MLP neurons of a small language model. Each row is named by its layer, matrix (up: input weights) and neuron, and shows model dimensions 64-159. Each number is 128 + 32 x the weight over its row's rms, rounded and kept within 0 to 255. Numbers have three digits each.
A block is one neuron, or neurons of one layer that tend to fire together. Before each block is what it responds to, as a language model described it from the Wikipedia text at the highest values.

Responds to: Mostly the bare space token after a pipe in Wikipedia tables, usually just before a number such as 10.7, 20,025, 3. A smaller group is word-initial "sp"/"in" pieces, as in spars, spell, span, spoke.
L3.up761:160103168103135107110174156100110108196161143117090135071110121064121138151086112076112167109135156120161137113177159097160096158089127145147101079151065121100164117122126197139104151078124192111073109141095141107123088097124108084067170123098121121103174097077161088059092064137117126123
L3.up1300:104152129122127139122117155127133153114170183211093111077075156085054079129093167156101133161107130093170174146150106135180080130112127060150137131049143100143119121127082120131139129094153133147051107191127104066161189150089121136135134139104075127126164170085128110105123096095108152142

Responds to: Word-piece syllables inside romanized non-English proper names, mostly Korean, Chinese and Japanese personal and place names in lists and tables, such as Yeung, Cheongju, Taek-yeon.
L12.up207:095097187117104123053135117205181191077155073062136145148161143104098101121070175144157107120068136139187165221142150149063143090193124126151135185159118071151133096150120086204078136072122144114128107143123120118122111145159155109116098116128160079099069167117139147148147026053102170127
L12.up671:148201143110097125145106154151126104209175188177145096160149107128122141078166103107113117163196076163145106172057115135156170086112095135102132093128096173134161142113082100182082138151186142136126077139135161119083148119141148088114170061076172121106104120045124140103111132119074149134
L12.up735:113139128130078154174049093141098122144140099082169108132147133171113136141159099093139101136089151165103161124101176144073130100151145161160102178105161096127127096079130090114151154122163165134058119147137155110184118090159120119111093066195083109104147141097139111092100097090123188108
L12.up781:141151115155114118073136094132134163120124106204098142133092120140093135129126141127146211143111119140168131101164097185171081094126162136147080111157206096096151145125133116148059109098127151059175153121086102122104147150104134117105092057118123115124104107147188148113147145078129103118
L12.up877:103144101120141149115130096144079137140111143120110152120101211114113132161122085205073169109112166107096183083151107093164095111103203098109176117199125114105154126088085170147125134145173113158140111132114178101131102141090078155174147106097144104096146143068133101189103102102105124133
L12.up1564:111088086154130090100136104121102109148073175120092112107117129129163141136138127138111115158127071130143144114102139128190176169145084190105160155157142142121047099072144129101101056120167138147151126142087146105100115099099108117178180138128133095148152174095065086121152150121142141113
L12.up2079:177182118058169127124143187139133096144160135159100121103068086090133107135093109090116143185114097174157109150127158150110122056096082099118129113171113124167084093126066106183123159141123120149120124166116122114109141117154176115061193135165183103138166175177100122070126146114216099086
L12.up2278:103128093095123069108194151117134132128206138134130095156131078117077150111156076170124194143133147127146197106156095164143133080113157130154086135137169140067138126127101141165059155186106095150086188138112109113136119161153066089120126070100157193128133190148107168090139146112105119110

Responds to: The bare space token right before a digit begins, mostly years in dates and ranges, such as "February 9, 1927", "in 2024", "and 1996".
L6.up712:107139119106132127139154140135177106255100162149131109067122169162169072107098072105149164164117145097168087129172100157110127141106109121149145121087013051093175126117129114094162132170111102108167133151114159119104142140121135120139089164104063141101091122096123130123148153120170135102
L6.up1290:132117161117144147133056132127121099132142142104115080133102139124162131130042116135139106141153135121100126105156137131117119076085143134105088084130139094194178074062106122124062107130157184141139188154133194125126143095144124132114096124118063154076130169136224132119179160169109153169
L6.up1330:161144128108136102101149121114111123122182189130149022119118148088140073127057112093144138120149135121157141102150131130113156115069162139167120140079149146154138098176134117147099107130173151144090123056147112119121188205129127153138165167125152133135194122168079069069108179157129127126
L6.up1577:155130132131172143134159122129108123139170122112110084121125108110100090119045145136149102114165131140208137162118139174114102164112119115123113113105162181093170095089127143078125109124099105166065126067121163149110119244124112089125096142157185139109101124183183116149105155148150113139

Responds to: Bare space token right before a number, often in wiki table cells after a pipe or in prose, e.g. run of 44, 2:44, 8/10.
L12.up219:131125112129118159160092160130153132122134116095121116132132118107151093137097129111119120122099141149120091111098195160069124111084117090084138141095071094100107111072150143102087171102099124153058161150097175124113129129111139131092191049110078126123107119106218138125134127086094181162
L12.up220:136146122136142090114112096137151139101161150157142138137182157081082080111088212141118106174117145132179096164184093123098057123071131086152169098134123086174071097176101129100104141113137111208118119188141150137185197152118156114076131088157156140148114112179121150101110094170106157152
L12.up250:165139180138169095135098159100086102168174120062119071076144162109136109144099158130090130127115070103128175179137112195130084105136131142148150090108142234169129109079072095124129118120171138181133145127111183157082125134090152141127154135102096102113083103099111160086139115075132111136
L12.up945:118091137149160132151158110102092134076137099145104106121128157127142113093165176127103150168057135082109144116179171157109110198128108185131177151111142139128081122110063092104113107130189110080109167129107147070161093103170121151127124075099117127170123131103189136092171143097147104219
L12.up1163:076102130129158095165102106104132199098124122136100201151137117182127117088136096100148148124080219142123044128146134102135031113159102085105114089180179153157062161133093059097094170087162115127072173144133142087138195091139085098083089075120141081093082111115139091119133115143104121172
L12.up1291:107101110138160108185093129123162130101118079139123130126128119147144113157081141136078138115142065112087118082084142184089082146103134112088117094150177098105102164148154118122132147079089131091141172130159148140061201149099136128147148081031109120161173144126122163156129158079121137233
L12.up1464:080100122063101134146134100174149070077174156129081071120146150109117081214149070148166165110118121141137188151055106099114111082138136123173184184196117142168131142096139044126159140124135105107164175152163131063126180163104089120141131130151080137134134102185135133092103097125107104153
L12.up1940:090177115158100169114142121150135132122109170105100077144081200095150124097055191091132134076097117200170106143121118115169114125100093155137160107063169124207137119152120113132135073143099161098103097133095154084067144103123150083085084126081125075114128213164163145085127100117174112091

Responds to: Commas closing a sentence-opening phrase, mostly dates like "In 2015," or "On December 18,", also "However,"; occasionally clause-introducing "that" or "which".
L6.up1514:170060141171118108173181156083096114129139133128079089142197163174134131189136075112144127153105157174065120087117139155132124123102161153138103088131135178097168092177103129173175120136100111090135118133188173102137218129138134147124167092106084137190175124144123116088100168105159147121
L6.up1586:123133122064148137121142109169090100102121085091087131143173161125085124233114092116091138058110083154154171090215158115155116255115103120125096099079134079132164103128094089143131152136151085087092093145145115094122116132105152173140146102173067150178101135132143083151168129134132099179
L6.up1639:141130104154149132091118124119125096139177105102129110160140136173083125194065125088188133157117130124099107081131175142127160099123146181142120193124127084134141118134114124128146114085149140099071134068135106078139152111170203126122130142157150152144142117124116139073154197161255089109
L6.up1954:115158132137115075113123093153148083123124119141185136133106116130084165096110111098091094153123140112106092162164074086168053178093120152151144176107116145116078124163089095164122142113170136145078130131149150130133124084151133147141140107123135133144189150192151115136149119065113123121

Responds to: The determiner "a" (sometimes "A", "this", "the") opening a new noun phrase after a preposition, conjunction or sentence start, as in "after a negotiation" or "In this role".
L12.up1073:084120068159150132146097108114166119067135098128160042095142136120116108082080187161167157140082133124120122061077041153133139115083147130097140109140148099136135083150144152172037131132070082091081090144113105128138083093084163174127132134136117125115126143167163120071128146178104084067
L12.up1122:116144156103070056146158047133145083190091158172150141094135125131168094121082118113140092124098125174155184101138133144089122128074145080180033093088096117156122092105079144154088170118170149108141122166160107139110155128084177163154132057134086061093101132171100111109147164172108140186
L12.up1361:115192074113156140066111042113130110145134147218205145120143132115076144094160107196129142126131088125182102093089163140141147180094105122133072133158118126090115121127149142123092131136096086103143068163220089095147169176090153150081113171148155118084123112151054117101152133123085128127
L12.up1706:183073122166120106069098098168086155079198131107087107140132073146167044095089122148151156075103128148163139129135104110116116144162122113085115101168135090114145153091085144126125135106160168152077117095142111130128171087116129121131147163171110142126147086143098128157099144135170147145
L12.up1947:076131145081110113085100140151163087131137126130157125166145149139081076125149096167148098166118172155136180112166105184086102136109157143088115133157159175135136133060132166150139171110091149088115116126174138144116114102098123119126133140122144149144123086106169126071095147125121100102
L12.up2143:122097106115151071091109113118137141105138139109133094132166128145183101093094120148108195152187128111100151107058140149140114146112169118132139138197156103102134109122113151101090111164103134102119104096157093136124128077163123119070185116129144117097112165093201110120094145089097138124
L12.up2213:143173130110123124118177117102136096093125095133082145093122136100104177177091120150108076106090165172134127075136189143096118107086156113104185114111138101162068097062107088146144201143200121110128147108140111097063121077130070120127112160128140163146136108187170133117135103082121130183
L12.up2219:126154141149141129117136113100122192141121183122148159103124113111116087102100156120134159142130089179100154134155143142163133113108154157181110169100108091091113144212100082125057094066134172122146136136181058110095132130165120131026124096096118141159140187155111136114103107106212118159

Responds to: Spaces or opening parentheses right before a number, mostly in table cells after a pipe (vote counts, scores) or dates in prose (in 1456, (2007)).
L12.up7:148087137133114116084115111130116122145119197080111105117101200068124172141106153143120085119136090174123139135135095112149105174119141162134151141134110105141162127141110128128113107103164123072117120147162091161104164144060092096117093136118119166110092142053132118157146139174117149119
L12.up500:141192135103111136174140143095111171100209111129120055150101115111149183133127146126117085179128099091221109119109134125154121073116157185126115109123132108135137120109131119101129133118114110123109182117103146120115119133132184123140169152090133170112094110101131101128105068177126131112
L12.up509:148136067104122102138116081128094157136144140105184106120083115160132124081133117203198119121129139111140202094175145159191143111111105080146137122158115113171095132122128129083139125092215082140175122144120101159180102110117129139102114169160129175189157133131126124119132133146118139100
L12.up769:125142129155171128141104141069079083200138187149159078187093163136053116150176113130130103074087129118097154115106090175163154151109094111130167077142130147121103112057150112078101122144132081165124140138129207081135147144151124161118141123090129159128130083151159123095148148130130140072
L12.up968:093172097156165164152129096159205125130158150044076122106129130108110095110225144119134215151140137088092123135081127092155086170126134131134167136081071127147091075146091153116125112053141119113105188166111148179148130129144090172140139168165110149066101147130075116133106149095099149130
L12.up1071:138130085152163148135095114124139135126153084154173127091090098154119192115161124153126142121105083119149094129119109168143082145108150134107143114108077100092137152144148136133168162104111140091115196151087091138125107050116112157150103099114140098148067073085106107104080111144179171151
L12.up1729:083107137134120102112145098160077178154123095140107172121136102128109089127084128173099115125100142114154122150144184184156150149108133102160163094103203131102117115134120195073145131108158123098124147157125119054140201152123068131152134137101122094154141142082138194199145107168081088127
L12.up1836:162102128182082111094178095110177118077090089186103071106142141119140126086157139199119205126112154108133079112149142169122124134127230135144168093098149203139164125139128112091054187130151164137082075140164106103115101133127134155110125079119160131137123199081146139085129191109068190183

Responds to: Subword syllables inside romanized East Asian names, mostly Korean and Japanese, like Yun-ho, Yoshihito, Jyoji, often in tables, plus words like Korean and Japan.
L6.up316:100145129142125093134159201124118199176103175171166050113135138106168151167117115142115112118175105153119167187073106124129126092173118113107180117164157064120066103093116141158145134160131082127100183133136117133136174130141100146156163163092158064110140163120101111121152123127208200140
L6.up1284:161144160154101103185078107136139091108213155161132033115157213106165145160136191141129133154193196119138202096136095088061162106173143128126126133209113119113114173113110116090079140209092053154122113108086156143111109093124081157073120147127185115133084110115144119132101167130133090134
L6.up1531:115170072118106075126171130109107173080092125095128175140136145144149137168118116116133172146129145130128105135117174123138101137127142128133219125108097156130112117142088137106147103103110063180103123140121104126137139065177100145141137181141152162126090068132167129105131130085085148107
L6.up1644:143127157123076158187144151104121171111132152149154125133137119127126122198085145131178174136085148177094093217101106103163061113133113132086109085094167064122119150127131104112142135130116082136190185173162119118123201095147130114126128156148111149126127108169127183112119153128103158152

Responds to: The leading "2" of 2000s–2020s years, split off as its own token, in dated lists, tables, career timelines and dates, e.g. 2013, 2008, 2024.
L12.up92:150157129061120117069136152194123127107174157129124077110119112086090134132163110130138171131142143180162128091187096137168138112104131142141087142091124107140201119124158063143129170162169187126123137154091094121168109141146111128121167101114127102125129147100139185082188097089081082126
L12.up170:057067137138139150101126175211120175116065091163225132190104144114101202154148138135149089120141106109131123091149132105113132107119177134106093125185107143113127151137156101111123113089174067085111120198166133104160133167108169126100117124109132121138089121195090147090124094096126165125
L12.up611:142117116115079086124121089147131109089111178161168105113166124128128153160154139098199125108099103134141135100156122141151155133155077134126081191133167137087155108140149109171074118133124139115162091118144127160063185066102125095141146132117113104154094152150100129114115070066146187135
L12.up1016:098149052088141159114145136192096154104130091168201084124152134081138152064151080146124081123168093108115180105145118109139102183101142114123116150141202118167132143149097129198096125104110152126144158117060104100108180146132112130100156131153098074202106115092062125175127130061083124139
L12.up1443:166158123097139174137155134140092170117085135132121054149107134143084127171099103132120161105157101161131051024118092129133093141184165141126093132132117155200161089207092122120178178135089153124102064122148120138109161098141114116118093070105089096132057116156110166175135120118169135193
L12.up1499:149116177108103111111154101218151053097141130098060062185136144156110120146056105081205114066105072145124166103153117161130159162131168131137141182140126114159119129163055061110166159187128083153086129067084125142132117116150135138107118108158138132141121143125174134131150159140140070076
L12.up1808:114110092096137197147162144170139131182140110105146112166073035151073150128144151138085092048104120154136083097109145156118138113088151124159116162162112077157081136117111106097105130132185136096078138128109133120130091164096078105059080109189118146098138048120135142106183128137150110207
L12.up1993:116087110123099183152142124112118125107187115153101125178117095157133121126113099161131081134223094169161143123224111135128147119155123142137182213114156106114118146149113121133186157084154093150099099119183095113136115076091124119106147118087132182095092099133137114163156086098092162115

Responds to: Forms of "to be" (is, was, be, are) right after a sentence's subject noun or pronoun, e.g. "Tsou is", "The brand was", "which is".
L6.up131:173123096100196183131184120083105101146188091161147204089137144139167160117021071162072109087091129138113152144139113155070151071146095130144126110116126123084076142100115121094066152150175136132080145145152155091142157144089146114118170142168100158140060124158121160129115134117139172136
L6.up484:111136153109121090130139105138166139107189121146168092151134230148111105138154126168169144140071147100153145103125093120123088112142137067164136131101175143109094097161135142140118130118155066161116067148067147147140139113103136062091175125151114139170072110148137147129155106103144157111
L6.up1013:123117151123132165144150122098132080133134135135126090147134193152049099135170171148114127115070134115104181126157162119158117113171106124107177118112088140110083166127134144149128179111101124150152117165159168174100100148093115174135144146127118133150057126062117111139137107095059155125
L6.up1135:139096042129088097138068115125098098130092105133167062142109104144141149168140081131125159119166107157136108157123156129115117101107153135148157126153108105143126141113135134159132098091122200117158152150137121109121148084079151192074116152187097113176101102148113157089108123125151155166

Responds to: Opening quotation marks (space-prefixed) before quoted names, nicknames, titles or critics' words, as in known as "il Bertoja", also the noun area.
L3.up107:109107092114176182165096137083130121130138141108113124118134128136141160060145122123146139145145107136151134098180111147140166115118142111176180119202102120098129205122168131145208098062113046102141176108123158152137073135178188161078096104168130182129117122146087134131159160087120132111
L3.up2152:138129148124188116125072099125167159134111123139059128141130113187136149106101149156153131140150085106145129086121148060126086156136122100126150121131111127149095191160085126133077126134166147114199092167167118167155107106128138081137134103132160165104104113137135097119089111118115122143

Responds to: Opening quotation marks or parentheses placed mid-sentence, often starting a quote or aside, as in critic-review quotes like called it "masterpiece" and a year span (1884–1950).
L12.up304:104138172130142126151096155095104163183160176164112170166100133118079064188100138170084148144107044122112231129132053100138223168194100217108082206179100175104153152081156132115103169166101118126165118146134077128133122183156144131061109142166125122155165120151108131146069151150128107129
L12.up677:142116130116108086109104150101105079101168176109194109179095150156099143143092165150208157166131086122136105155165180135106115189082096154128150101220118161170142184119124174117126129131130114094169092110114169100105128194081103113112148132130135143154113077127113195188115066182160169156
L12.up714:159155134108162116171143128174164151144132185101159117168116093129072085088114101167116144107161157155141177096105129127095074223065082122138212122137067159148148118101130075113081141149150175106102136153141137168117165173137116137101126142119106077156121081126136126049088106105155110100
L12.up975:104148146135127087192146122145116111159168133126167164161131164110093102125067168093101104188149128116172186170184084110149170143183092123130092117123129154072139091132136118127126145150125089138117125043134111122073116216115123061111109131110112158122171151138154128149106166106163126115
L12.up1179:112133139074136092108124162126167180157117128201122081120119096155173105163152099121148176102184089106151207147108087108158189149124090129137207138143079191117132134100097170142125177121122127124114078132107142136136109204115099123106124099127106141090162102140139120136079134137110112147
L12.up1898:171138153186102147184113136093133157120124124100133088130111112144160040158087104183103077143130138128122156154163137122140122155166141158187140050136079093165174113108092127092052183046133127142107192176057087088100064188120118103119126099179125138164189120156197102142113115152151067085
L12.up1962:135178119152146106161125162125134108163136123196133057145131119135163085150173128100144124157159120108138135090166119139197152182130138128140158133179130133106144117173141158110064179073125118173158116184091153125145110231160084167051132114151189142130124126151150094161097124134101142085
L12.up1996:125155097161068127137096084149114090155158173125160136161102117122145067029106151182123077120097128149191154153111109126146135124096083152123127121100144110105094050161116153089138088134088134087097166155133112114125105157148140107108131149209133171175121089123149070135124131153105107136

Responds to: Opening quotation marks that begin a song, book or item title in track listings, tables and lists, e.g. "2 Cups of Blood", "Journey".
L12.up37:118150142116151153130036149148144102134107104206143159121127111112149151142096151111141151141112129121147107081101169119159198162130146121150081130151156106140134125130127113087132177133177132072174129119207132132148179120149134118124113132177083162034138107100136126103154120120134149122
L12.up346:167152176143117151139118113151150122153193164114078110150105149130102099139083126110148141091103124086126113107073140133156135129120176205127176142160101135147152077117104129166120073123098138146153116090098110134101149166145120071129122095084152132106103142129115059128118130150232134118
L12.up474:136059093088120096103123098160142121116194091103174082124093156096148103173074100146107084119110099142069113121110106080134150124097120123151178131155151221103154096149117085139161142080169174107141042128052139108128114089166166145134058147179156091101214071123104109150104142176105110138
L12.up665:140117116142082127134170091120112123172105123148098120145115170065147140121040153138100111126147113112177095094132102133074057179122138092144138102117128171094141143124086104126191072109145104120119103068169120086171162164147141132170130107117075088168096159102128163054094170167105119170
L12.up762:114098156146078179133155108048071069183123140170057144181093107148132099159111083100207154102127124103138044141147154116072141134143100193104116162155152130115103134149072179133096111129049101139121118126183064105118181176111104129162121122114106108100160102116111088127126156115165120104
L12.up1458:188093121139170113143151122121153126115152125160078143100110135105128118175143155164160085130174140117112161107146206122160142114184158189091068122143128137092076117095094144137093162169045144183055110110084070127205122078149113130202148100104154120123113162129087129035100080154151147159
L12.up1709:112159108110154123132160153125164182156189186118122064122170137091105121072018076093094176169085110112075141154110178164123132103206140130122105166144141134078160137110100153121088128150114095114124132031130106080098137154106158076093101094092108107131111109132102084105109127134119107118
L12.up1972:100160118212122124108142098129110096067116116169146180204109108130130130123090130088081145110090136111135143139151197119084132238121145136161071111119093102106121131166150114100177125136135172105156131104184108136121221170098204083096138188111135115128117163090108123073101155130148103078

Responds to: The space token placed right before a number, such as dates, years, route numbers, percentages, and table cells: "September 24", "in 1894", "LA 102".
L3.up195:102099172072111149137092138095173103086131121091106176136072094050059143093119123126159127155135107119115118139092157154149108078115140103139121074115100110114200115130128173077111100074149127172111130131116122131108153127091178127141151121069097124106137100079170143105113087173135126176
L3.up1065:159139175176094132124172168101129109144096165151167078065167082115108142140124142144090099103150110144170118144130125138119164104078083150115135124134091137114174147121149179083115139174125113147146071026132104122113081106058160163081080167176154178146157118143155131122117116142144135092

Responds to: The first digit "2" of multi-digit numbers, mostly years like 2016 or 2007 after a space or parenthesis, also in tables and scores.
L6.up251:143126084099050115106110099117125103093131104118180170156166099150091127105081157100111175163156129125154130130137116187136121112113114168091117121129107121132135099136137180145125112097123177138124144125132151137110092164155122119123179104124057137131181078100125190108152113150144153128
L6.up274:092066106161155129142150113167110102175148155103131093152116141112099131132130126116097157084191152161115137119126081145130145136169141091119118177177114093168166103182126101121110193111110183129112125122136165145175110121195062124098143150106134123183121118115188126117152119141125112234
L6.up1128:133137086128135131119141155153139151115088181122123165102066094131122110149141111144088172142122117216135138129101134110068178117103200110065151147059155110152150160140129092132105119114145138117126135106131109136117137156100112169105144091134143190170158078137119107139176096118107085201
L6.up2072:092087075124115163136178130176160146128143144159164157149127127119116090127123100123126147108176145145096088093121094125100152130165185107137151130202139129167148081186033117146039142121117152116128120126130140129157117110180088152166138092141110117180201156137188149115132103149195078113

Responds to: The token "at", mostly the preposition before places, times, institutions ("located at", "educated at"), also inside words like atom, systematics, Atchison; sometimes "as", "on".
L3.up374:092109146120094103122127109130128143098096122152106108064119161164130187123112169094140125138100179159113125084160114130126104177120073137085136125141182121156152131120135105135119089119136105122113093157112187163120112107147077045144138087167142160137156109157079163191149122017117128144
L3.up2085:098145191118134160118135128153167095133118087106147182126106138107116123146121173100147152145164107129135132154123141111115077079159182158148149137193129118157108132156121072088132108091079111128090137130162162145132086108152092114063145125138141127100081120123092122143105155094176164127

Responds to: Last token of a prepositional or time phrase just before a proper noun or comma, such as the final year digit in "In July 2019," or at/by before an institution or company.
L12.up391:190155098158109117137061148101126127134136141116155087107123173120137229068158162059196100166158097192106147184142144060124084154089102169109128157122133110134025118152072089052148131161130127101121119152087126165130138190083093135121137074173125111135181124114139124086060197138110159205
L12.up658:184139130063104083069106152063129131118143136126070111139102127088074176117101159105088136108124126128157129111144169124121130064111120163078110179116099091165100125159099109085111141160119117136149146118063142205149119165045098121114094108102139153149159145131158145123109145164134139182
L12.up910:165160161170076142173128102102085123107151106145111122118145178141128136155139132146142140155133176151110144084188123080097131172123195151150114123093097171121113166142103116087110127107150077074171168116175134133099100209120110069159165122100082107114079122087178107124121116166122073208
L12.up1336:119123117155142141128109147117099133151094125068099147119125161141109095121134090097159186162184102132141106107150123094119163098162123097130094160108148161142090136147142087120081180111150132100134185154171145104140197070086143200123094130165115102104113112104157113100103190144120068121
L12.up1653:092083093146113157161108112167137099153078089120102156135128116130116098190116138142158129090105143129127081076184091069125127167080114169086129130182180209080091120122124127145141136099110151110106112154131167141117121079118174108119096129100135117096161104105145080098063134177116094151
L12.up2127:247161146150107082121046091078148061199141092064131135160123128103148133113042096098120086125130226153103159134145177101107092102098114195116103176104135092146100099105137090117090134178111111120121124125083191160126184131143149129161112067127167165126198189138131127113115130163128160172
L12.up2132:124111141179102114091124140161127103132101100179156139139116161153153166137110139101119139144149101100124136148147121075102067218160127067124130109171157154132113126097188120126103149134082116168167145188137124154130060140065094106141099062042079086051086217155183140132131078119117128126
L12.up2256:134086135145172115107114126108114084133129149126118130080168149158137112172101123120158129168166096095119063161179142111140106174119149157168069148078172183122145105110116072110141226184165149043162147114125172153128125155140090142153124104079120132114131140120114062104066117139113186102

Responds to: The article " a", strongest after "is/was" in Wikipedia opening definitions (is a French novelist, was a constituency), also after prepositions and verbs.
L6.up1488:148137086103152147182138123097108060182146110169115133108133152135061130116117132201123191142155146133144195064123165116156118150188181132148154139148108208116043137137142152142161142112123157140112125117119172070115134094128187156111152147107165031135151150095129084082102134162082113107
L6.up1502:105111105093114111105136160123128132133113107133068110152139082117136110152095109105137127175106107141158091104110062122175159173197126127117162130141171144163150152082120123104131159147112111133133135156129098151088218113173128112113110138162149133093156118135188144125127183146125117153
L6.up2150:115181134082101119211097079128072127139096169167155149153153119156136122081057104109153141105160165161121134142116095142079126118134138166111146120121158107136154077139110137133101112118178192113142138131117150132124159106118139094092169111109157122147154153110172148062130198129119111125
L6.up2252:122186105114110079159147149094139214134155172113114083089151162154118148076171205121118141149142145080122183170141152120070073244121126146136109102176124151126138107114104113135147159113139132136105123109124095119155126139068130186134112102116114161098109127134108096145162145145134131145

Responds to: Opening parentheses (occasionally opening quotes) right after a name, title or value, starting a gloss, translation, date, country code or conversion, e.g. Posit (at the time, 1.23 sq mi (3.18, Williams (AUS.
L3.up1760:137133141147162132119144135180108155094177111198125113137156167099088096157137133145135087152152135132130066112100144117163143085061159139119086144098152137090187093131138099142120112179155160134133178116087112028121094112075131181162132081176128130114162131129215144065101075126164168155
L3.up1924:111154137143130167134114115136104140140127147125141087148077126089070161156148075206080122122153104119154130137150137142091125110115183183083125141174109149088161114133124163116167074152152083087141090111157101147163105140129114106054097104159144157126152054111097111085137146174126090113

Responds to: The digit token "2" in any numeric position: year starts (2021, 2005), track numbers "2.", times like 3:12, dates and scores.
L3.up560:119123138143116128153147083141154165113144145149093082116209141094135116149141101142182210153160110129157053104159146132167123135149093095130140103130115127141147163164134177082128146179138159136156072117134115098115149204116079088121153132144123080133100105139106155125090123131063120133
L3.up581:102166116152163066136072151153154123101109164137173110145156105092076096109083081149162179116160167108171071084158125150095145121101151088080090157154137135173202129193089067136101112141167147161107070140121121056142086119134117124088084111093149073146063130077189134152139066164091116141

Responds to: Forms of "be" (mostly was, also were, are, is) right after a subject noun or pronoun, as in the song was, he was, who are.
L3.up1173:116122102094110093135144153091194085092142127174114116168083090102167099113074176137090080091222152143146107170083128106162079124171097110112168140142145123125090152159113123094108100174104183138158164106116166138157166083149134147126124098123105159153110096152104126129151143136129155155
L3.up1568:104101113137136141204140140101153120123140131160159167122136138142110143160112119167178155181116141099153124082149123133111136128167124130150150134114153209122141135125178116127103124130203125181141118097146122129154135145119113143099107166120111130119120130141146126102134098155123154100

Responds to: Inner subword pieces of foreign proper names (Dehradun, Karunanidhi, Ramiro), often in sports tables, plus month names after in/on.
L3.up1307:085087155129054160167132129114090152088156142124106038126186108143094162181133122115138112120164139133148170141128125143171098109086108184135205134133132125115131084159105126189146145121106124119110132136098128169110139094165010159166127101177158076150125080129071104110079102167164172178
L3.up1493:126130159099101119139125147080153140131131087111162103115079115143154135120158117097135152207127176225125157128150106143159102144102131144086144094160108075139138126156111122144105099123161148146098124098107118128135165151086142119098107089157154165103092114108054142163096098164121151177

Responds to: Opening straight double quotes that begin a quoted title, name or speech, e.g. "Borderline", "It went really well", "Staff pose"; weakly, table headers like ±%.
L6.up192:058115051101164062133146123125101127129093134112128137162171100174030171136124126170134086128134126184207151161144100107151104128108138117132154009138105096120061096121152118130125172115108077106115109124118155170096036165128144188124090144156120097108117107123106154152138117149126156095
L6.up469:089168059134101145138115140184102164113120129127135135091130148149112155179108159108131145140110152108127131099058147109133128111117082149145063116177118135186196102053107142109185078168085103107134179139086128150175127190152179204147123096151155081125124146131121121146132107196171086110
L6.up606:077119131121093123165123109115144091175132161123146168141130114183048098138119173149075096054138170181100223133109125120165171137152142135045130128176156245109126196118166080159098151155104138098174114108092165141095118175093119181080184152159117139078104127125171127125114093117146147052
L6.up1620:069171156081149170101123156101099121142255118137140079170148097126131096117124099094121156074116132128098146135178152137109122191189167182121181132149029120085128125120110077144134053105134088146128146121143163154183119163095147161148137117082188088119096125100176117110121145124119083135

Responds to: The standalone space token before a digit, mostly years, dates, ranks or counts after in, on, until or a month, such as in 1987 or on 2 March; also empty table cells.
L6.up598:185093091079111120163106100130152141146124132110134119124108138001075152173061139091124134086134117086113164089122165202146110096120133170079118150176206149168135120121159137113167129126138092156156158079117198108120138133181159176065073151111103122084109136096179129137121162115139082145
L6.up742:097120124111107143135141178142098169122071197091075119133108222091156112157066077165083140113200103111176158168152114128116134103133104162079065125140104157153233131052118185109131115078154119075134118032125100127118111126123122162104059160064227126102141128125157132110120120116137101145
L6.up1087:114134145110129112092124116111112099131162102186130115166130148164106173103173128152133141094079113134172139144217181129099105099149113169126146093133128155133098097089166140116057074106130130163124151130111152170127146112064150168108119144116138114080110081115198144157107107107108079176
L6.up1955:161098148103188110112140115158085071196111114116181086164039161121077101089017102086082142117072103130182079139164106154099078128099119121131079108091097082107120137169114161122113143101168133166143127117116159114144141168157096126186093143103068110142074148058162164147105130134143116155

Responds to: Forms of "be" (is, are, was, be) and adverbs right after them, linking a subject to its description, as in are sparsely, was still, is a.
L12.up319:148132130152141120129122121130114139147112105183114157072220159111044132139118119139146108131070133108148163061138160129147111240045102138109150110154137135091167131096177186129111144096195123163145134116121163097122114197148145103153142109111094133109117130062143144122117116092131134140
L12.up548:182131030152132142125092129083146165146143157163150059109182137081084154141088135124092129073171130058128126119173094119157162126096123118062182146158126157116133164123147112130103154089147174116094135177106134159166110118134159127149164181171115136132219140106170127120133118139122106172
L12.up943:080142159093087173235092116136097110167103127136106122152187157101113097194065143108107126101127140103132173081126146161125076084203133095130144192110134174145155140181105141131124135065156094165107102147174109136145160118152104163148139135165099121121127121115105083151126142142107202142
L12.up1079:130116111112092123141132127181111094178175139180155109105109157115107126106048174200174134124134125121089110073148072119124127136161101065121138130148128135126148184158139098120043115104145158103136146059148158112129135179108113174078152136113096098130122101098106137132102130058089123138
L12.up1096:142108139145183061212101153067157099071115058124148157105170114174087157145073107077100158132177115092129130129131145147136122130129140123118087136153131157118094114093124066125106167126154129177207093147070160137096102143136111064135154124107114125135092094119176082133102129159178094158
L12.up1121:096121108123153135072139068135150158099126148142126119130091238163173062141141109131118131138072114140090150043147086182182081148152072130129087111147128109106128092117138092147089184139136124062087162058142167143130178151076087122137158092143109061082158140135152131137108131086127151113
L12.up1306:174139164149109140181155108101090144148084116177124155135186151159144164124059092151130134115144117119069178087105133096115063207118203088095145107110153152109137132133142178150133148075160122106093180145099177119134100109152120102190146154087115182102124093078155122130140048131120246136
L12.up2269:113166099093125089133142133119103124118107125152133113021121166138138170108138119170135150028159139070115137065164089124062085129172109135058152133123169127109063159119173142132085122120153129085121128087111151186170111107131125155140164141141130099149130168131152096110175099081141190075